config.toml
num_hidden_layers = 10
hidden_size = 256
num_attention_heads = 4
num_key_value_heads = 1
head_dim = 64
intermediate_size = 1024
vocab_size = 2048
hidden_act = "silu"
norm = "layernorm"
norm_place = "pre"
norm_eps = 1e-06
positions = "learned"
qk_norm = false
attn_scale = 0.125
bias = "none"
tie_word_embeddings = true
parallel_block = false
init = "uniform"
init_std_qkv = 0.0413
init_std_o = 0.0
init_std_up = 0.0413
init_std_down = 0.0
optimizer = "muon_variant"
learning_rate = 0.0132
lr_mult_qkv = 0.4
lr_mult_o = 3.0
lr_mult_down = 1.5
beta1 = 0.95
lr_head = 0.00646
max_grad_norm = 2.0
warmup_steps = 200
schedule = "wsd"
decay_fraction = 0.819
decay_shape = "linear"
final_lr_fraction = 0.05
batch_tokens = 65536
max_seq_len = 256
doc_mask = false
train_tokens = 254600000
max_steps = 3885
dataset = "wikipedia_en"
MLP neurons of a small language model. Each row is named by its layer, matrix (up: input weights) and neuron, and shows model dimensions 0-127. Each number is 128 + 24 x the weight over its row's rms, rounded and kept within 0 to 255. Numbers have three digits each.
After each neuron's rows, "fires after" lists the tokens most often just before its 100 highest values on Wikipedia text that the model never trained on.

L3.up466:141133158090153131152126112123137082140122139073157102113094115127144139126106152163129120165129133158102166127082116121121140164120146159146160171139177126122132117128150130107142149151128109126118146147173116136122149100139187124119114161094174163116111137129131109140146160130105155111132092121140163151126116144155105122111098121131111106150179138131142119161140160115141153166104
fires after: " Ar", " an", "ar", " An", " Ja", " the"

L3.up700:126130105107153175074144105096112124150099115128155134095161146134075137123145147113162145123110109142134155134125090154133107108159139126149097131136078161138155106158118140147124137168149145139105133148136123108116083093149136129124165130118079111125100112126125101095172137123164113086147106099135120149162189145125143141158115148111113133090097194117142174147130122137179128094075
fires after: " in", " (", " at", " of"

L5.up612:106122116164122126134154121120152085125105101157076139141097160144111122119138124118153117107083165110100138140099154099098142138143118084158134114119085158169130112099130132101088125131104107116095150077133093172094106133146154152118131116112098169143123148084137152145139125122143106141140138104110169099127141137088145134089116114138114159150124150115119103118088122137131123159151
fires after: " A", " a", "A", " mo", " C"

L3.up685:108160075122113166133116108136167144115128107130099120137114133149112118129110138119132134129167128082096128098174195130129162112115107125114162159124095139110125142140095133115089149147097161119154153153112097147109173167181113119109103097147131091162125139124160141128132092112137125157144092113098143137148137134146109118107106147113083113145116110116129140112149108157136077140105
fires after: " Po", "t", "ci", "p", "ve", "op"

L5.up860:095167108149108084142105156162104111107123073120117141158137150076099168073127126159105108142129097139118149100109095109119085108130151152155151107118126175145161125142129098099124105120111139115144125152084094143127131181163150135144116126132117118189135143121120122171167136106113160159128153109143086160107112117130112106157106142126134137104131118137129141112158138101161110131137
fires after: "or", " w", " Bro", "ri", " no", "ru"

L2.up164:148153120111112103123095158120140113132138138114136149096084084159119144137128106127130132149088153132089132110155123134118162142155140145090140135136126113121144134140126172142153104108180123105094098133137128143090142133089112117149172119118100099193161147116159114115142154142112095134133100109130164109182119140127138131122130120115118111137092129137184107153154098120097141125106
fires after: "\n", " 19", " (", " 1", " 18", "20"

L2.up442:158141150133126149107159121128146090133105146146126100147129144152097107156097125114122090137107102102172125153186162124116218109158144111107148111117153161170101080112115119101112131139090139120098072141147092129101116099178129114148175126113143130161135130145148159102114092136134140088108161165137145170089092125097088140125100141127122137104097135111118130125148127174113132102132
fires after: ".", "L", " Mar"

L2.up456:166108127119184082138137128140156150108155127105103121119099121170131128163149131121117132072083113120101139148136116154155170119107121160140107148131146096074113117112172132113124119122127137150085078172145157133151129106127123110125143098125110117135141175117133148152099125126146137047122150092139152124133135148130165174094140160167114140151121153117122126111087120106116112134137
fires after: " ", " his", " a", " the", " to", " in"

L2.up71:146135137116098056117113123141115151167161122130145102108121116113109119069107156083111124137096143119095114157132132163127121121113153132106126125159147145152123133154118162152109114073135122115109131119144151115140138144139101128151133106094109130133121166148113114083128149120155081064067110145116114121130125121175137150120118113079116112139073156102147158138110169119124086108164
fires after: "\n", ".", " (", "|"

L3.up886:115120124099098158133113125119108125138136117144118127148152142126120116108084129125103152129175142126102143109100209100133136106123121103115106116156136105064136108150112138141146135151147128117120135138116106095190113123141111181102137128139134156136138123120150090079156167121114106101157133161129138163141100104196139125096127109109172128138138107156137125124112182129161105126141
fires after: ".", " ", "ho", "–", " (", " +"

L5.up372:129169105110102115139130168117148109099145151134124114148086158106093136159125110124125129151101127087120174139082125169125115084139102114114140107129149137128137130126107120120105129141130111133183127150130124153135129114121132118118116142101134124169083139165153100105167136129128104109141117137111180112122126124133090143077158124111122122116169162151175121110130127117129111184124
fires after: "ad", "tra", " inter", " mo", "ir", "bor"

L3.up658:132177127166170100132165132119116129147141125150112113100147116122146135113145151034129122143148122125133089104097132180131103127163096162111119126147137148127102153157186112113117181106129135145090140150118125129144107129107125108098108107125133131121042150147138117149111121115152139164134117107144121105106125161173177123135128102146141150138100143142149134137134127124141132061127
fires after: " ", "W", " Bro", "-", " W"

L5.up810:159180144132139143127118138123149163079165133096126136146114086112124146076127155091099151133106101142120104124100129101083143142137183127116125140119093106119122096122167117087123140191149134128151124130168169119122101100124111164113155158158135146176106146127094142131112143135157087126107162131106136096094089142140169090121121124143145162128112092103114130141111142093145084153128
fires after: " as", "\n", "o", " an", " Go"

L3.up58:161074175138107163108120081143132101163176114133125133166062155117135144139113110135119115139111099178155092120155139175175109097152127137121121157152155115117112100154094130105135160137123138142099153115117142131170145149123097128107125135154111109121099123111116135097116108102119182152101116123133126106072144135141156126122143135132084094134096122095123126154143160185149103112104
fires after: " re", "ro", "ri", "or", "li", "n"

L3.up88:127111176123092101163107136101148148086126126153114110141127149142133152101138113115111114102116161160082128164165200156121166095150111104126119156111118191109123149130098110151149105128115122132104130138134065135147141108141083098113135116110101116098147170143122140089119130185135108120123095147130085156132101126098095153137136137139141176112159088108116123102091144155126129117130
fires after: "it", " Th", " f", "ter", "th", " Di"

L3.up965:093092144153128105134100122136135122113095156087128144134142135127094137102126119140149112098124139150167136133142113128150123141168127191127156129108140184192137098182111123170201103147117149109113163116133129088108117144154144139159161153111118151115164121135078116106179142161130109109081120120099115118121151139080141127136139125153131131147164116145153089113123164131117120124123
fires after: " the", " The", "ver", "The", "the", "re"

L3.up230:140106147139168067142101127107139126152114109120145106111105104135135112077130126145129135140141138099128165166172153132092116147159113108108142135124124128108100110152137118118163074143114126152121143137130146098095109095121127118156127119151091148118121148100123129112094102063167092125133139100137185100112075130158148136083137114141106111101124142127129159168115165133166149112127
fires after: " f", " F", " A", " C", "le", "fe"

L2.up233:135142128101118080150147166146124097139124136122075109117181128106135114144115148144152151129160146107133180129093065147166095126068115135159102154142185175133101114120140127151162164111086127151139120124097151166115122119140172145161114133108126154056131161116107132145169140131145162132097107126091116128142150143142085128115133163154155118137120134124123118157107124120135131137142
fires after: " the", "A", " a", " his", " to"

L5.up352:113095101134109156117153164078127142117130124102163138158160141166116110075160114105088136122174111139133087167116150137109132062146119112124115133145141178088136126119144186147120183117161122133111152084154105151114113127131166145165088128141112130146109106113147056150108097146114119153150102114132133143116121144140119121109094102112119150102163137147099112138134144152113137147114
fires after: " ", "min", "al", " re", "."

L5.up485:087118122141150137094151125132127114151109150162113122144123161131114116122133093123094119122077148151098130119143063105159135125132131103092119150090125119205089117146117123102152125138126128123113104156160104130135118103125129125138132146152105099135125100124131164104102157080152133144165111111102123089100127086089183140134075169108144124091154116149122111106121133108161154137129
fires after: " a", " to", " C", " on", " from", " pa"

L5.up758:077126127109160124164131151127186139170125122130082130124111134083122176126151123139136159121139127153121118103124121121104161084138117103176154161154139126161109097121149144098110146122126143116120134143124154125130125121152129128069117120107106142138121131181154144075114150127124124119159166120159142127087119156171113085103149100111155152111066164066125151172164129125115079158142
fires after: "in", "an", "n", " An", "ar", "vi"

L2.up95:141156115116118136137067131152097128088101142133134109148151123138156109141117147133100146087159133085108134124145190154142131174154120105117108087136165170134141095182106136171132119118100176116105112142164118111119096115129078155087124134117134114119117147116106136093113173121166171126138103107116168104106151127121131116101126139162109155132102087132134124154087161091137117114135
fires after: " |", "-", ".", " on", "|", "On"

L3.up925:105149159130162156116113120118118133133195075086134140077127179131163110102118097155139147120123135110143147139086096142113152113129152149119142168128142147147099131144053081109141135142161132115144157130166118147133154126150113097176133142141078189152110134131100181152143112132137120101114144113154113168109131133151075138081162106150126118149162098098108117105124112125131111158120
fires after: " de", " De", "fe", "ec"

L5.up581:131112122130097112162129114100137148128177132155065149101124156142100128125114150093128135138132117103087116113166144120111100117117080156133159125141098143132174118129115134168140152172154160132154177147128120142135137175126168141105098117104133124131145136106126145106150123130115108153150151168095072100109114120093172149132130132118148119116166113139090124159085133121120147126187
fires after: " the", " ex", "la", " a", "s"

L3.up442:129114111057060144168115124140151107128174098110125094121117127138123177089143139106122131097103089134164119118163137102107162113135134151113180153117205143107146104090097127127118127159095144104161124171148116174109152166114086192172125153148150141143139140150114158081154124177112154145150131122155115132144144144124106145140127150124119111100148142138126129120146126106119133110149
fires after: "|", " In", " O", "ci", "tern", " in"

L5.up672:132151140153136111121156098138129142145123165149118131131127153127127115115100145146070148104111155090115134126115091125121154122161122122098158129110130112132117134138084122156141128161132171159117128112143164133100124117104146139145109146169139108108096130124100122143126138111114074082143130087139128155103109145114157106135150102120109133137098172137079152156141114122153107178127
fires after: " an", "u", " An", " as"

L5.up150:111148104146110120145134108155170077153073109130111147106118169113131153139117143119139115180093101136128150119137165099172140128108086089155133138088122122062172152090137075108142153166134136104149108141162116137159119126102125120151110107130130127113120105122143104118088110171131124100096156116146118114109133115125145130126145133122135137110114108134125162147155135129172119101156
fires after: "ed", " released", " based", " published", "ated", "d"

L2.up1019:120101135141133112125120144113173112103160084162098116140132111158110112106167086104173131132113115121122193107136092125138125151139163159141107160167145122144162102154133123110131147147143139156186118143080141117157136128120111155126129122111097097126125108175101152165050116152131111124154135124078180105079144154097135152112109145147139142130106112148110142090131110084194153132123
fires after: "-", " se"

L3.up313:127120155149141123131130132128148063108101153115119111122136124130129168168148091097097150146097141125132139146138143136092155094124113134109145133128130078123064144130129111172160084142080162159112160172081148144114103151145154137159156104139126122109124151135122120151132111163139150151132112156145124101139106178111084149133128100169112131140139128148129136109130127088140099133114
fires after: " de", " d", " to", " st", " can"

L3.up56:112170130120151103108161093092107172109134101119101164132104111116108115109132135145160140140104090151127124128138125133102105145151076114138114119169111137133135101077121128143084102085141103150158101137177138162115123140156123141128109146122140150134129141142127085114085161131122129130109128101157101098130115147153071098129113142141107072094147157117118173135071155088141114141108
fires after: " co", " h", " f", "re", " back"

L5.up100:190126093129125128140161133094151130143131131121156139110161100160153100103139103082143136104129127110158117097133101149096113123156136118115127138165169116089137139105111117154149144128130179134133135131138159102114089160111123158140136107168172155119183160114132136122109122121078106184104118091080131156156134131114155173180071113108124115107101163135150167134159120163159124141111
fires after: " |", ".", ",", " in"

L3.up25:126132124104126141111123121152110080121123093125132166107174131149143110126129135129155125088147110132124167126144130145156155129139167151138159117135148122136120129109105121130153151123137116120149101164089130157117170114135125153158118117127121168163130203092122139164134132086187167102136115141172132097167173149076110150113118132132124082134168129106152098114100104157155130166101
fires after: " De", " In", " de", "ta", " in", " a"

L5.up945:088120148144132154129195122121142127159159153125131115164087168141113136133096113123094152128154147121112133133110136168127138129163121149149106112138129138138154139150153105155110116110132125111142133150150162106168150175125138182134158111123149100144116126138148089133131144099154181102099139149101148108134131131168115136133121155116125122084164113125163127157120111140108161063134
fires after: " ", "or", "-", "p", " p"

L3.up852:110124120143155128078112137109133118173124119167106113134166142123135148120159122111083125138097133144142118121134145157080100140096161185084126130125163116106125137116153114114126126137111135079166121128123099139130143166118161160137122152133121122151149159133100142114183151170108114075116125075125136139183090118121108076130119121077098150125127109108129121162137162135134117123162
fires after: " in", "t", " a", "er", "A", "di"

L5.up739:119112129095116137110103115128164092120145177139099117096222137124151130136138153116115126154141089077134147110136096154119120141120147099101136128137111087135090161119124106117135155102126136120164097133118098145123138174098171091114115121166175123131078142137178141114097117129095142157073105078124204153141131139131117178165128155124107113143106136102090120163148106149125161120125
fires after: "n", "en", "in", "s", "et", "ing"

L2.up667:157071114099119158120146144141133157144109149171134148109095083118128084140132142144141140119125108129092142132103123182129157076137121115117136110100112129168134158136137126144129116141136126135132085084143131104125151166137116133119157119155158136130134120128106132118160142148126106157128172100148131126116115124120135089131104128122133164157137105103126084081083167142090123136112
fires after: ",", " (", " E", ";", " Ma"

L5.up1020:162130143131147137163138129093113144133110145140132112148120110133147099120160099135099148172134125102116111145169131128089100138099094127127097140099110157147173156128094135179145123163099137181132124115138105133104131119164109065131162121101138108090113115130093110127103133119116141141104174145163119148151123105117132112154155116121132080122114160106111148149127132144109146126117
fires after: "it", " m", "m", "ri", " f", "g"

L5.up22:146163127133166149168124132123123181136088150144116099094141099135125087113110097127135186092140124093122166094123149120148136105163125102189111149135104106102121144107097138102127132137112104108102169133175177112153156121143147117148129099135180138147140124151142119134091103125136145141108081123126165074127119132132149107088127156100135114118119115161151155124144097148105134146144
fires after: " p", " re", "p", " P", " Re"

L2.up791:134102143124168115136153136132165117118098160125122131088118174159090127147096147163164125150063116128087147140098141111110099181122161139101076137087139102141135106084162143131134148130146144126130142130126132189115106105158098098107135074113116148114186132119108072118146113154129115121099143156163130137097146147108126117139065123114146151124137121162127123166116127104110159125156
fires after: " the", " a", " an", " in", " A", " their"

L3.up817:128098109103152135140157112158110097121141148093108119140112106121121115104158085164118100106113139146147105196133125133119116121110114119116111089168123127154144071068123124135133143146109125125118137155127105158165137078143116126165140116115113119178060095080136163132153114073112148106145135147131098126151181159141104142145151171146157119104104131116132135134174126136149100133119
fires after: " 19", "bor", " His", " (19", " st"

L5.up506:117141154109106114111100199088135134088121129113168072129095132140160088115134125132128099117128114125145129153120111137139135147130093084140103124132132122143114067116185121141170120119142129115132137147157146151137075149131129157139111134100130141108145100130159146140186147149132172119132138129077142115140171120096140138146138160124114101170122102117137157096135117150117126165145
fires after: " de", " De", "cc", "oc", " January", " July"

L3.up215:131122141115151118152143163175107110158135176093137114096105129099144105113176117114156128140097123113123151137133127111119138152143116095132088115175134135093133145126158119111105097106109120118166124171105122130159162166127164116132093141120126077123096157137132120123131132181169144119190160139096151116123142089128126179103124143141134125112104111137115094167091088126141100143113
fires after: " w", " W", "we", " b", "w"

L5.up705:117099142122107058182128120083144146171122157146112101149113093117178157121170141133137132111154085085083147139120114102117139166149114124121127120154081093165096125110153061122082103107141097098105102147163116115114119146172142174137117159109147170134116179105104108090110138139109076160185105108155169136170140147136118093171120115124122169132131111134119120125157098147120131120128
fires after: " Ma", "M", "a", " ma", " A"

L3.up350:078138153135131114134117122125134138179152108101123086125114090144164133137120079132107113091108126109178129132078099143125122176153123129118145149158155117129090100125150098090133099176115123117162129168127179133150151096138180152154115120118128143118150141075076112136131178153115104129089123113132153146105106114159165089142114134106118125097146106157160151112104092169155109115144
fires after: " co", "A", " a", " dis", " re", "|"

L5.up133:111095179107149092152128097098112139176122130159118122152091105094148125122089114118129138118111138141138181060123113196113128162124120111157106175100149118146118148158105088106130100126124162148136117120130119119166119116125150109099119160109157122106125134142111157177150128117145115146094105140129136120183115166135105069136132134125165108110113086134137111102129100095130088131142
fires after: "s", " con", "P", " P", "f", "p"

L5.up322:144158143122173109141121080079112146115132106135136138123129098083111127094140148121111169136112150134095136116122129149095112121113099159118124119162124111147121100103149122090134140099121124102111181101120111159144142128136108144102113135125137134124113106116215167137136136082103128119137143168139147127089131125108121156172130147082120123126113107109115108153130140151154133124154
fires after: "°", "n", "r", "it", " me", "il"

L5.up877:161113123135114140136160147149149121141130142115142122131119158135115162103149120112098114164137108132131098116129113151097077115115131120148120145126118157102167134152085158114146120150092129111137130102097118126082127103126169109114141111142136071135145112129148131126124091148145093179128132116112114095115142207154130072132159102087107110088114170080158140124162131192163095135063
fires after: "n", "ri", "or", "un", "c", " Pri"

L3.up125:144147130181114109125155094097117122132080149151135120094146145128141120120091153155106150151104148126162080134152066086170069089158139141116093126155146156117125158107109109129103153138111095148131121143105093169139150095088147124151139103143136125087118158145139164153126164140153135085128110101143173138102149115149111118122101093136144105144115115131170136178117131136155110127127
fires after: " ", " of", "con", "ro", "or"

L3.up533:128138123122133112156158141118137162123135130136180127086152140106192083168099126148141161123098120110138133157119121143150130161120154138164160111131081140121092106111151134114144124150095086166115111107139142157112143100129127146158138139122138159142060093140118101124123163130140148160122143106140140171136120157108120144131141113087175137146143115102122159140118118136113081165153
fires after: " De", "cc", "s", " Se", " one", "e"

L5.up369:131128154105126127125132130163128100159151127171067138139151175112124135085132146136150159142097155142079130126106120159125130114096061149120121102131050106106122103104126148120128134161129101120088134152128127152135112142090149158102176128100124139131140104073134122116109138113139149127126114130130123138161137116092108119116150123111151102115150087153132126120102146144088147157122
fires after: " a", "g", " the", "a", " A", " that"

L5.up455:084129157121141127105146138159112153104072106126080115117182120146169132159154112117119147143090106096159140139109159133134133130112139129123087114126112112128113106189145169114144081103151128108130159180170107123099136145111114104091119143115159169125095164100162124140092183125117114105112122142165075158144137136162132138173091138151156163131107121098145131112136134150151125082099
fires after: "s", "gin", "w", "y", "ist", "el"

L2.up221:163120121092142147078121119119105118094130129146143135125138108071087117128126155168120129104083143143146125129120122102143108142094106125091091103120142102121166149156124128119135119125105117108100128177144120113134153105159122141152157142129158111149109100126146122066153129121123166132132179083157143090145114081156127146166128131158139129117106102131139124148147144150147135118100
fires after: "s", " of", " in", " with", "ing", " for"

L5.up989:107082146131106120160121177161118094121119138142176111159136172132138102112107151158117126087145148135127097139159176129116080117129139071098095159158127122130131134143096128118198129154097142125109105139154078139134146132124129103111143112141094172091117146090126127151140108166134111117105149120130148095175108135122137110134119125157137150115105140110123111126122099124135134131077
fires after: "t", "d", "it", "val", "ut", "vent"

L5.up729:106098133095149103096116116136093142149155112085161124103079157133104146128143153158096107125106134122210140108126127104097158110102155072165159151134101145078103158137112087097175143106119082178114125152160135128096171078139116121112121116130104155138151157088092104145130126121149140157102115085151138130144146148074179095141168107143155146110142110130163100115135127144123119125129
fires after: " se", " do", " f", "fe", "ra", " a"

L5.up922:066095098116175146134148149106140105177183112135123147176107120138159109117128115126108156152141112132134114130123168102143145129191115167090100128137138132106115105165124100111100122125134157111135160148101159145149161068136127161151102127128094153116120166133126145145117116164165132097102117102068135114105153099105126119129109103126119136139102139155122125136118163099108151102092
fires after: " ", "-", "C"

L5.up712:099117148154111135129169138120111146154122114118126129112129097116122129187168145109139119123131143156137169107129144100161110133123123148133088105099168131091077084151122163152158112161104179141114100112095131128128116151139122108131141113111156140158150131149104132097142134122197165105133104106139182126141119157133157101108155120163149182115121162128108135158102147166104112164114
fires after: " ", " |", "out"

L3.up750:102147164117105097152154134138160097157104122102139144131082175134157122092107136157140130130119185109168155117113140125109132145102179138093086138120120127129163095139120151091151113144092119127126081146150160121157168132132132165132190129139133144167127138112132133142081137118109120130121141126146093134106086141113125125142150106148154099113091097134106133127142074138123155124147
fires after: " an", " a", " do", "da", "es", "A"

L3.up280:145166135087126129151148106153137145124130148124059129079136137129151111136128122125118115110136114128101078160090113147108153099139130111118121131104108123162107136091160121160144140149111091098158136147137114130145145146094166091087091119120123123135124082093112122104138168158153109128132131138098130107134113123192120101093144148086151138136123146132077129119131120146114139090106
fires after: " P", "s", " p", "en", "n", "p"

L2.up761:116124121102108097114154112123161159101146155190144155153143142126094103170129108122117110109124099144111126096097165089146102093175107138129103144128093112091125170159118130144168133138105134125190090137138170123142088139160181097103131141120136152174085157116148110112099116125139115147120102127114108088166149125104100122116137101145132155139109147176133113146124124171148123135179
fires after: " ", " Total", " Go", " |", " Re", "ci"

L2.up959:172157134143096120146177154121134181092091125135136116127096084132137121150170116152128151090106153116076122137160121135109096149085095133106101134117164146121118088144108156120095091163100156156118089166141143122095119132180126142113142136154117097133103130166109131157136121104140126126153109124168131099144124096153114082151115115123101109093107166149162134142085126121096119135143
fires after: " m", "\n", " h", " ", " co"

L3.up947:143139134157085098154105141099099115104149157153146113104104114126128140152106102150141118108142160134136198133113094130116105127136111125127109160124135078109134124138150129146143144114105136118110119143176138100099126084105089130119128113115178121133133132126146102166142165111160111105132131168148137146147139146082091084104122097137160162156128139177139118104105113139122144090136
fires after: " ", "mp", " a", " 0"

L5.up338:126124137102117148178122148131130129134114132154102104116176139111145131126130134154155147136183117103120147103093143112083137164119141101143111153081135152139094111147123120128144078114117098118145100152195126117119090137122151167151116129136154158127129086152117143121150136152118147205151153113131157125095157111114122146102168132142111140132090151156091102145093156147152104124145
fires after: "|", " E", "S", " the", "com", " A"

L5.up969:131125143166119137116092094150077137084148076107108141128098111169126090133174117132140131128060135106110128172119124130121163116112101132120122082177132111134103141145144132122142123175138083121126149171128104102152141148121106132143153109143074127131136105140116127105068119145109121127097109115102159156101160124110142136182140107119158139161138124162111133101142164129109126110169
fires after: " ", " N", "en", " d"

L2.up47:145119107154115117152145129112134101136066111120129167129119174129135126140104115136112101098140136111150132130133114173144127161168148126169135103087074164133116092159107146122117170121154115116149095115166157135101125109136118130175133124112109157095105105118125134125146120130132156118089125124121166163142106105104161145141133120112130106114126129116147167173152141127120106094150
fires after: ".", " H", ":", "A", "==", "y"

L5.up27:153149149101139077120085102104109108128159149098114142092086139120080120124171125151150105112127138135138111088173109162142133140082148136152113060119133128109128111142115099146127160127125154137152119126124073133112144137126120149110076167081145098137106152112129115109121128102174128134138096120142152142111116143116145156123076113084088151125134138139140132130118160138140130131128
fires after: "\n", " a", "A", " A", " to"

L2.up218:133173097149115104109167124152127099132130161117087134145151141155113102104070102172125149108125164125167135123150117126112107142102078156111169139150144140093118126143114133165140118119117122130161123124130133140170143120195113068110146138128104142138186103117133105146146138132113116146113167092135127147143096114108113156134138155111148149122145108151096116117116144115150136128136
fires after: " the", " a", " The", " in", " |", "s"

L3.up323:148067129082123110129123099145136112132153142143119127146158140071114133117135101155140115159129134112127160142147121105130102107114140149140162149150145130187109135125136088118116155137097145127165116132105118111132150153159113158169193087105113109102129136108100123113140115110110131142177162122129170147102158153112115131157123080146119162126134154134131136125110109086121087123120
fires after: "ri", " w", " Win", " W", " No", "ra"

L5.up660:109095152150152170124127152115116137085118149146112095135175117109098079149095101122146093124150145087116134125092150146141108133167133110182127108088120109147129107159089117090117060120134112127141112137147131138131124162172164125127056111115127123089176158132124107133153176134168111142124119112163137154121117134128142134122118092132151118157107171163117117111144115140154176118141
fires after: "p", " comp", " imp", "gg"

L3.up511:132088144148156137094080120136148117188110147148077097097125101136184106104146116108104144159122151134140159111127112114139141122088183078139145114108100134090112096115135108095150116154127151104133101116077148146131124102092118153172156126145178143133119146163164164112147131117103152119149141130128169119155125138185131125149154110135117142077096080121115118171171131154134116101167
fires after: " F", " V", "re", " Qu", " M"

L3.up597:158124095147145141145110130154119113135146128169148146120156153098100138157090098122159124111087125105108143161141113107119136168136088096148125138148156116123133119113153094118141086126159147115084155127113132143152117125127140134118104136099118149133052130136110126142139117110097104127107132127083156091132123108156123134114162157173126140176060157123122150165158133095139093130159
fires after: " T", " in", " W", " In", " up", "w"

L2.up156:086141110092117097113119123116095120146100114153117166117102119138095144095084131129107183112100178113132078120082138162139125123098138081164124111132133106113154142105138138112124133104150119087148096118118145112111128133125134138118108124089118115117153153111146099114121140144143111122102163110115123163129123105143093154114146104150115143144148156173114124153107107109095098101118
fires after: " ", " At", "s", " ("

L3.up656:134091149148150144146133115109145117130104152133117156119113101152130123146139099106158116136143106122087159072100122134112135133089086147112104166131178136136143087130109151130159127119089142116101099148152118131098128119116117107180143175164077169119146160138119148117123127178152107132101125095124118122121177134132148184155160106103132171164132172116102125104109118101114128107133
fires after: " in", " In", "In", "th", "H"

L3.up418:124138145124171182121137105141131147136123136098171173117149118145137118103097137082100128140102092099143077139105120106112080135153160128145138141130137116114102157123150098169113118133129123141105080129092146149141073137143092172130130108135125111135127087110092136156135139138136109134129132108145141147114198108120150121149104140136147122132114126165097090120120136148138129119091
fires after: " V", " Ar", "l", " ("

L2.up323:127138145133091150107093136132143118152179128154101148149100125071119135143090147101135161089153152105124176151110062109129108084101136114129075164179119141128169127136114161146142152137121089155140177119107121136108126139117146159167183133134133102119110112089108125079152093129132118159136124146126117103084118129134103099163130169118159099135132141118123096154113145170137145107110
fires after: " ", "s", "Career", " also", " career"

L5.up80:139137135119162151137107078149156149150131153122141098122129097123139149154117116082104124175086110141100127113145140127171114112130141139151175161118144180099133156113095155106095093141105114114175154122136132130104137119149165109145142120139097125096121134148130114152105151123167131126148125180112139109157166155104159104142117160155121103113097134159100102129104124094109108111168
fires after: " St", " st", " Pe", " to", " C"

L3.up850:146096133161078106099098112089111079152111110115128090115133150125111087160161091153145138174094134132131145158150169113165083164149114116121117136102127138128092098108129123170132105145115130151145104156128148134085140113153134111115087143145130093122163131107098100120067121136172105082126116117090133134123093106146157143120143085133132120139133140168151117136111125139120146152137
fires after: " A", "A", " m", "\n", " a"

L5.up96:133100151130145137165128092099139124158141117151096105148155170109118114133140098122118096103124143130130143138132122120134171169094123144158110168124118207135158133158147128110109142110125130109105123110167120135138109100133137137156148144149082105153165116134089126166134179122120140103166086103118125109161176175120164156091093133132140138121113116144129124112116115144138087158126
fires after: " 19", "In"

L2.up388:136105106103173113120096144110131098122116148129096129183130121123148149140106152123121124159136100135095148165104143147135139114160121110136095144104139130102112143138117110131128114109155134113098121115100096109145107149106161153133162140137155124073113169152120146143099074154136161111125119102146133149138119085136129100145126077149087138158168089146137098085084127146121132125129
fires after: " ", " fa", " de", "ra", "al"

L5.up773:157137169146101164120193111149126140185138161132101159078141145151157138159081120146122070147116140116127109106141155124148179122112120114138097123103068102118169141125108143106120117137126129137136134120163124109141126127135144158118125102073147129146168162085108131109134132114102128094126101128153161133125129177111145104148152143091153091111140094129121135110128200168164144130103
fires after: " |", " 1", ";", " "

L5.up625:085122159119126163110137117142117109161146125104150087110115152105154105132161094104061163142127169121103117126092130152130128117157140183098161136140175125162110093124128113108129154121087129174125135096122137124133128133115140139140101121144134161124147102133127145137121125129164156139114109094102163123133122158090098070074107121109128182122136191145131121120086095176137103140112
fires after: "en", " ", "com", "s", " San", "ur"